Weights of a small GPT-style language model, trained from scratch on English Wikipedia.
Size: 12 layers, MLP 1536 GeGLU, vocabulary 44134, 105M parameters.
MLP neurons of a small language model. Each row is named by its layer, matrix (gate and up: input weights) and neuron, and shows model dimensions 496-559. Each number is 50 + 10 x the weight over its row's rms, rounded and kept within 0 to 99. A neuron's up and down rows have the sign that makes its largest values positive.
After each neuron's rows, "fires after" lists the tokens most often just before its 100 highest values on Wikipedia text that the model never trained on; "fires in" lists the words (lower case) most often at its 100 highest values on Wikipedia text that the model never trained on.

L3.gate370:45 66 71 66 58 41 54 40 62 25 61 58 46 36 53 52 60 55 60 56 43 38 53 47 41 39 41 45 83 59 38 56 51 51 49 55 48 31 64 54 46 36 51 52 45 53 43 59 58 47 42 37 42 63 61 55 45 45 42 54 56 50 58 46
L3.up370:51 44 43 60 67 71 60 67 50 38 50 59 71 49 55 45 55 59 57 59 38 35 58 46 50 64 63 66 38 61 58 54 61 45 40 51 57 42 52 39 37 56 31 49 41 49 54 66 61 53 64 45 30 50 55 52 53 67 52 43 43 49 47 47
fires after: " of", " in", " for", " to", " at", " Inside"
fires in: "the", "and"

L2.gate999:60 58 43 55 40 52 47 39 47 44 73 63 47 56 47 58 45 53 32 38 52 45 36 50 71 40 55 49 62 64 44 35 48 49 41 58 65 44 35 41 45 59 63 48 58 55 57 48 38 62 48 37 52 25 28 36 47 48 60 63 67 34 51 49
L2.up999:46 35 53 54 63 60 45 48 50 35 44 67 52 46 59 53 53 47 42 31 51 41 33 52 55 60 55 51 57 54 53 42 51 28 46 36 43 34 58 50 55 40 51 61 43 39 38 50 44 52 58 64 33 67 61 47 56 49 62 74 48 68 64 61
fires after: " in", " to", " by", " of", " after"
fires in: "the"

L7.gate205:39 50 40 36 43 40 38 30 34 45 43 42 36 60 53 51 38 56 52 64 52 60 48 43 39 65 53 66 39 30 51 61 53 51 54 65 63 47 45 45 58 52 32 39 59 45 36 55 37 45 63 61 57 44 59 59 44 49 38 55 68 25 39 38
L7.up205:58 68 35 52 54 42 58 48 43 50 54 56 53 58 45 51 52 68 49 50 34 54 53 48 50 47 55 70 46 55 45 60 53 47 49 66 49 36 42 49 52 34 47 32 58 25 49 69 54 53 61 44 33 55 60 58 68 57 48 48 53 56 32 44
fires after: "-", " |", " Fig", "|", "year"
fires in: "goodyear", "grumman", "a", "figulus", "guizhou", "block"

L2.gate1169:49 28 54 54 48 57 42 49 56 53 67 47 38 69 58 50 49 54 51 61 36 51 49 44 51 49 45 36 38 34 54 42 61 37 43 43 49 45 77 45 60 51 40 52 55 44 64 62 55 50 69 49 41 45 37 69 54 59 72 55 50 43 41 51
L2.up1169:52 63 46 50 62 50 41 41 58 51 60 56 52 41 56 41 46 41 54 47 51 56 32 57 46 65 61 69 57 49 52 61 62 56 50 46 45 50 50 42 62 46 53 34 62 43 71 41 54 48 52 41 54 37 29 46 41 57 61 38 43 50 38 52
fires after: " |", "|"
fires in: "2", "3", "1", "one", "4"

L7.gate1048:67 44 48 61 36 40 30 52 52 53 47 45 53 56 40 58 45 27 51 45 54 53 60 59 56 44 68 54 36 49 50 54 55 57 45 51 55 48 42 59 41 54 33 43 57 64 44 50 56 52 42 47 63 36 40 46 56 56 54 44 46 59 39 47
L7.up1048:48 56 61 56 33 55 43 48 53 68 47 44 46 55 45 31 58 53 40 42 49 69 31 57 38 55 42 37 28 47 56 71 48 63 58 58 50 63 58 68 48 45 35 41 41 54 47 49 53 37 37 40 46 44 52 51 45 33 42 35 43 57 51 66
fires after: " |", "|"
fires in: "12", "g", "4", "26", "38"

L2.gate1314:59 69 49 48 40 27 24 53 53 41 51 47 48 51 43 48 55 50 35 55 47 42 26 51 45 36 46 54 73 71 57 38 53 44 41 44 58 55 48 49 43 49 63 57 48 55 47 51 57 46 43 30 56 44 60 54 43 58 54 58 50 60 55 68
L2.up1314:47 35 52 47 44 48 48 59 60 33 54 57 42 51 35 45 44 34 39 46 72 48 37 35 44 48 41 76 51 68 43 56 48 41 41 51 72 57 61 55 44 49 48 73 37 32 42 52 48 49 43 37 47 65 61 50 40 35 47 55 55 60 61 38
fires after: " of", " in", " from"
fires in: "the"

L3.gate933:43 46 51 53 35 45 47 49 53 38 26 56 39 55 41 57 44 48 50 49 52 58 40 62 38 43 57 54 26 46 47 50 56 52 47 62 52 58 55 26 49 63 46 52 29 53 57 24 66 54 25 44 51 52 37 50 47 44 45 44 46 42 59 53
L3.up933:63 42 50 29 52 38 52 57 35 65 24 49 38 61 34 35 27 65 69 68 63 67 43 57 48 45 57 61 45 36 59 55 63 58 67 50 53 45 44 43 53 62 64 37 56 34 47 45 34 33 41 65 37 50 50 33 54 56 42 37 50 41 58 41
fires after: " |", "\n"
fires in: "cro", "usa", "aus", "jpn", "urs", "eng"

L7.gate1505:58 46 50 35 49 47 53 63 52 57 35 66 39 69 45 42 47 45 65 53 51 36 70 56 74 60 53 60 47 38 46 63 44 59 50 57 52 57 49 59 35 66 51 47 42 50 56 54 49 43 49 52 44 51 50 62 42 53 56 43 61 59 27 38
L7.up1505:57 50 45 24 31 62 45 60 45 49 70 50 74 50 47 68 71 59 37 46 61 51 58 51 47 44 54 40 51 42 55 55 43 57 43 46 41 57 23 39 28 48 46 67 54 54 67 33 48 42 36 43 52 45 69 62 55 54 44 39 68 50 53 42
fires after: " |", "|", " with"
fires in: "1", "10", "or", "5", "3", "4"

L3.gate1497:41 48 64 36 33 30 50 59 37 66 45 47 42 51 48 56 55 56 66 45 63 58 43 49 61 64 68 55 59 53 47 52 54 43 57 47 53 57 48 62 54 58 54 36 46 65 45 38 51 57 38 48 50 49 48 48 40 46 48 25 66 43 63 66
L3.up1497:52 57 71 44 49 67 30 51 61 54 52 51 58 52 57 69 67 46 55 40 42 65 46 53 55 49 64 52 48 59 63 45 61 44 44 48 39 64 66 63 48 47 49 48 41 66 63 49 54 52 51 54 44 62 43 36 44 47 53 34 59 46 66 69
fires after: " |"
fires in: "4", "2", "6", "d", "3"

L3.gate730:34 60 50 39 45 44 46 49 63 66 45 65 30 44 17 62 60 50 74 44 65 44 43 52 58 50 35 51 49 49 41 56 49 54 68 60 39 63 30 38 47 49 39 34 53 31 58 53 53 53 43 53 49 57 42 38 37 32 28 41 53 46 44 33
L3.up730:52 32 48 55 38 54 66 46 57 70 70 49 50 47 47 43 42 62 61 34 57 46 49 44 47 70 42 45 61 56 40 63 42 71 50 50 46 50 35 56 65 45 35 45 54 41 52 53 59 60 36 64 61 61 44 44 54 68 36 57 65 37 49 52
fires after: " |", " +"
fires in: "10", "9", "5", "11", "7"

L3.gate417:47 61 49 18 53 42 71 78 46 46 39 49 45 47 36 52 34 63 66 40 59 50 54 55 44 39 58 55 55 51 55 42 49 48 64 57 28 57 46 38 46 55 53 53 53 44 52 56 58 47 52 51 53 48 18 38 48 51 64 34 41 45 60 52
L3.up417:58 54 39 59 29 51 52 56 56 48 40 52 55 45 25 69 51 45 67 34 59 49 41 59 48 54 56 63 67 51 56 57 44 46 56 58 40 34 48 65 50 47 47 24 66 36 68 40 61 61 41 75 51 72 44 42 54 37 50 39 42 62 60 53
fires after: " |", "|", " +"
fires in: "10", "11", "12", "14", "15", "16"

L2.gate937:64 70 55 57 39 48 47 61 65 40 56 57 46 47 52 51 74 65 42 42 58 45 36 46 60 50 31 58 47 47 37 30 28 51 39 55 76 56 47 53 61 69 55 39 49 40 66 48 61 61 53 62 43 43 68 59 34 55 43 56 64 49 45 64
L2.up937:43 52 24 54 65 60 44 42 51 55 50 56 51 66 43 58 58 35 65 41 52 49 46 50 33 61 54 38 32 40 41 39 48 30 44 48 31 51 50 39 44 55 50 52 44 47 59 35 47 58 45 61 51 62 71 44 64 61 28 39 55 63 61 45
fires after: " of", " in", " on", " to", " and", " at"
fires in: "the"

L7.gate1327:30 65 59 46 66 48 45 51 54 38 60 50 50 57 49 62 37 53 58 57 43 53 55 40 28 30 62 34 54 50 56 57 67 72 45 51 39 53 59 64 63 59 45 58 38 47 44 50 55 49 41 43 51 33 47 56 52 47 71 52 73 32 57 49
L7.up1327:38 58 41 67 54 53 52 65 45 50 66 60 58 49 33 46 66 66 58 64 47 42 44 47 44 50 51 35 45 58 55 47 50 66 52 41 54 55 55 64 52 51 46 33 48 49 69 38 56 51 56 41 61 43 52 46 45 48 27 63 35 50 64 52
fires after: " |", "|", "-", " /"
fires in: "3", "8", "7", "5", "2", "9"

L7.gate74:49 66 60 44 52 38 47 62 61 30 58 59 39 55 47 48 78 45 41 67 66 53 65 54 53 49 35 50 60 29 39 41 48 55 62 59 43 58 57 62 61 46 43 38 59 53 32 50 34 56 51 53 44 36 44 48 62 24 48 49 55 58 49 39
L7.up74:50 39 35 54 24 23 68 46 41 44 41 50 68 57 50 46 46 38 44 49 42 55 36 56 50 45 42 56 63 57 45 51 63 55 59 60 52 66 51 43 49 52 36 53 71 39 51 53 62 74 68 45 52 37 50 48 42 53 52 41 36 55 50 51
fires after: " |", "|", " +"
fires in: "16", "20", "13", "14", "15"

L3.gate450:55 50 43 69 54 73 35 58 46 26 41 50 43 58 40 49 43 53 52 64 59 67 57 48 43 42 51 43 53 42 53 62 49 53 34 52 44 49 50 31 52 60 30 53 53 49 25 48 45 61 58 43 46 59 59 54 55 48 50 64 63 38 56 61
L3.up450:51 50 67 51 47 62 47 60 42 46 58 61 60 45 51 46 33 42 38 55 58 45 63 27 41 50 63 57 59 37 66 47 59 51 47 33 52 67 45 47 36 48 53 54 49 44 45 35 32 52 58 56 43 64 58 37 49 53 55 59 44 47 47 54
fires after: " |", "\n"
fires in: "0", "hanging"

L3.gate1425:52 57 36 36 50 45 65 47 48 55 50 47 65 52 42 37 52 38 62 53 55 50 44 46 40 59 45 72 39 53 64 51 39 71 63 60 58 46 35 36 68 53 48 54 53 37 52 60 48 25 49 47 56 35 57 40 33 48 64 58 58 39 48 37
L3.up1425:40 63 50 34 39 71 45 58 54 40 49 47 44 40 37 42 48 63 66 63 49 31 46 34 44 35 54 38 64 61 42 64 56 57 54 47 43 46 49 60 44 33 38 53 59 60 63 37 63 28 21 43 49 45 43 38 56 54 40 25 63 49 42 59
fires after: " |", "|"
fires in: "4", "3", "5", "2"

L6.gate303:55 55 50 55 48 54 39 37 51 41 50 60 54 62 42 45 48 46 47 56 46 42 31 35 50 44 62 50 54 45 45 51 56 43 59 49 48 47 54 37 47 55 66 63 57 39 38 46 43 68 51 68 42 54 43 27 48 56 41 46 64 51 37 47
L6.up303:58 38 31 52 37 31 60 54 43 49 55 49 44 56 37 55 60 48 48 39 48 49 40 41 34 64 57 51 58 54 51 67 53 45 46 57 48 57 59 57 59 48 55 58 54 48 32 41 36 49 40 49 49 43 55 60 57 71 43 55 36 55 60 30
fires after: " |", " /", "|", " and", " of"
fires in: "a", "i", "the", "wither"

L7.gate795:53 47 43 33 38 40 47 52 39 49 61 50 52 70 41 63 56 52 40 46 50 47 57 55 52 44 57 52 53 55 44 49 69 56 54 60 45 65 49 61 60 39 58 46 52 33 45 57 50 44 65 51 56 48 70 65 63 59 29 41 60 31 40 51
L7.up795:47 63 58 47 45 42 49 46 40 54 48 39 47 63 54 39 42 55 46 52 54 62 61 41 34 45 52 45 55 39 37 46 61 57 63 47 48 59 48 54 71 43 30 51 54 37 39 45 36 44 43 34 56 56 55 50 52 69 46 48 45 55 36 50
fires after: " |", ";", "\n", "|"
fires in: "a", "formats", "higher"

L3.gate86:37 46 61 27 59 47 53 61 48 50 42 60 54 59 43 45 51 60 51 62 46 42 60 45 58 45 41 60 56 46 47 58 57 47 56 37 54 48 55 44 31 59 39 46 64 44 30 59 57 44 42 34 43 62 33 49 45 57 46 49 55 43 47 51
L3.up86:52 50 37 55 61 63 58 64 62 40 40 53 47 40 50 46 56 32 58 55 72 47 54 46 55 60 53 51 49 47 45 38 62 37 50 43 47 57 36 47 65 48 36 49 43 52 73 36 29 35 49 65 58 35 49 42 47 53 39 44 34 56 65 46
fires after: " |", "|"
fires in: "1", "0", "g", "party", "gk", "round"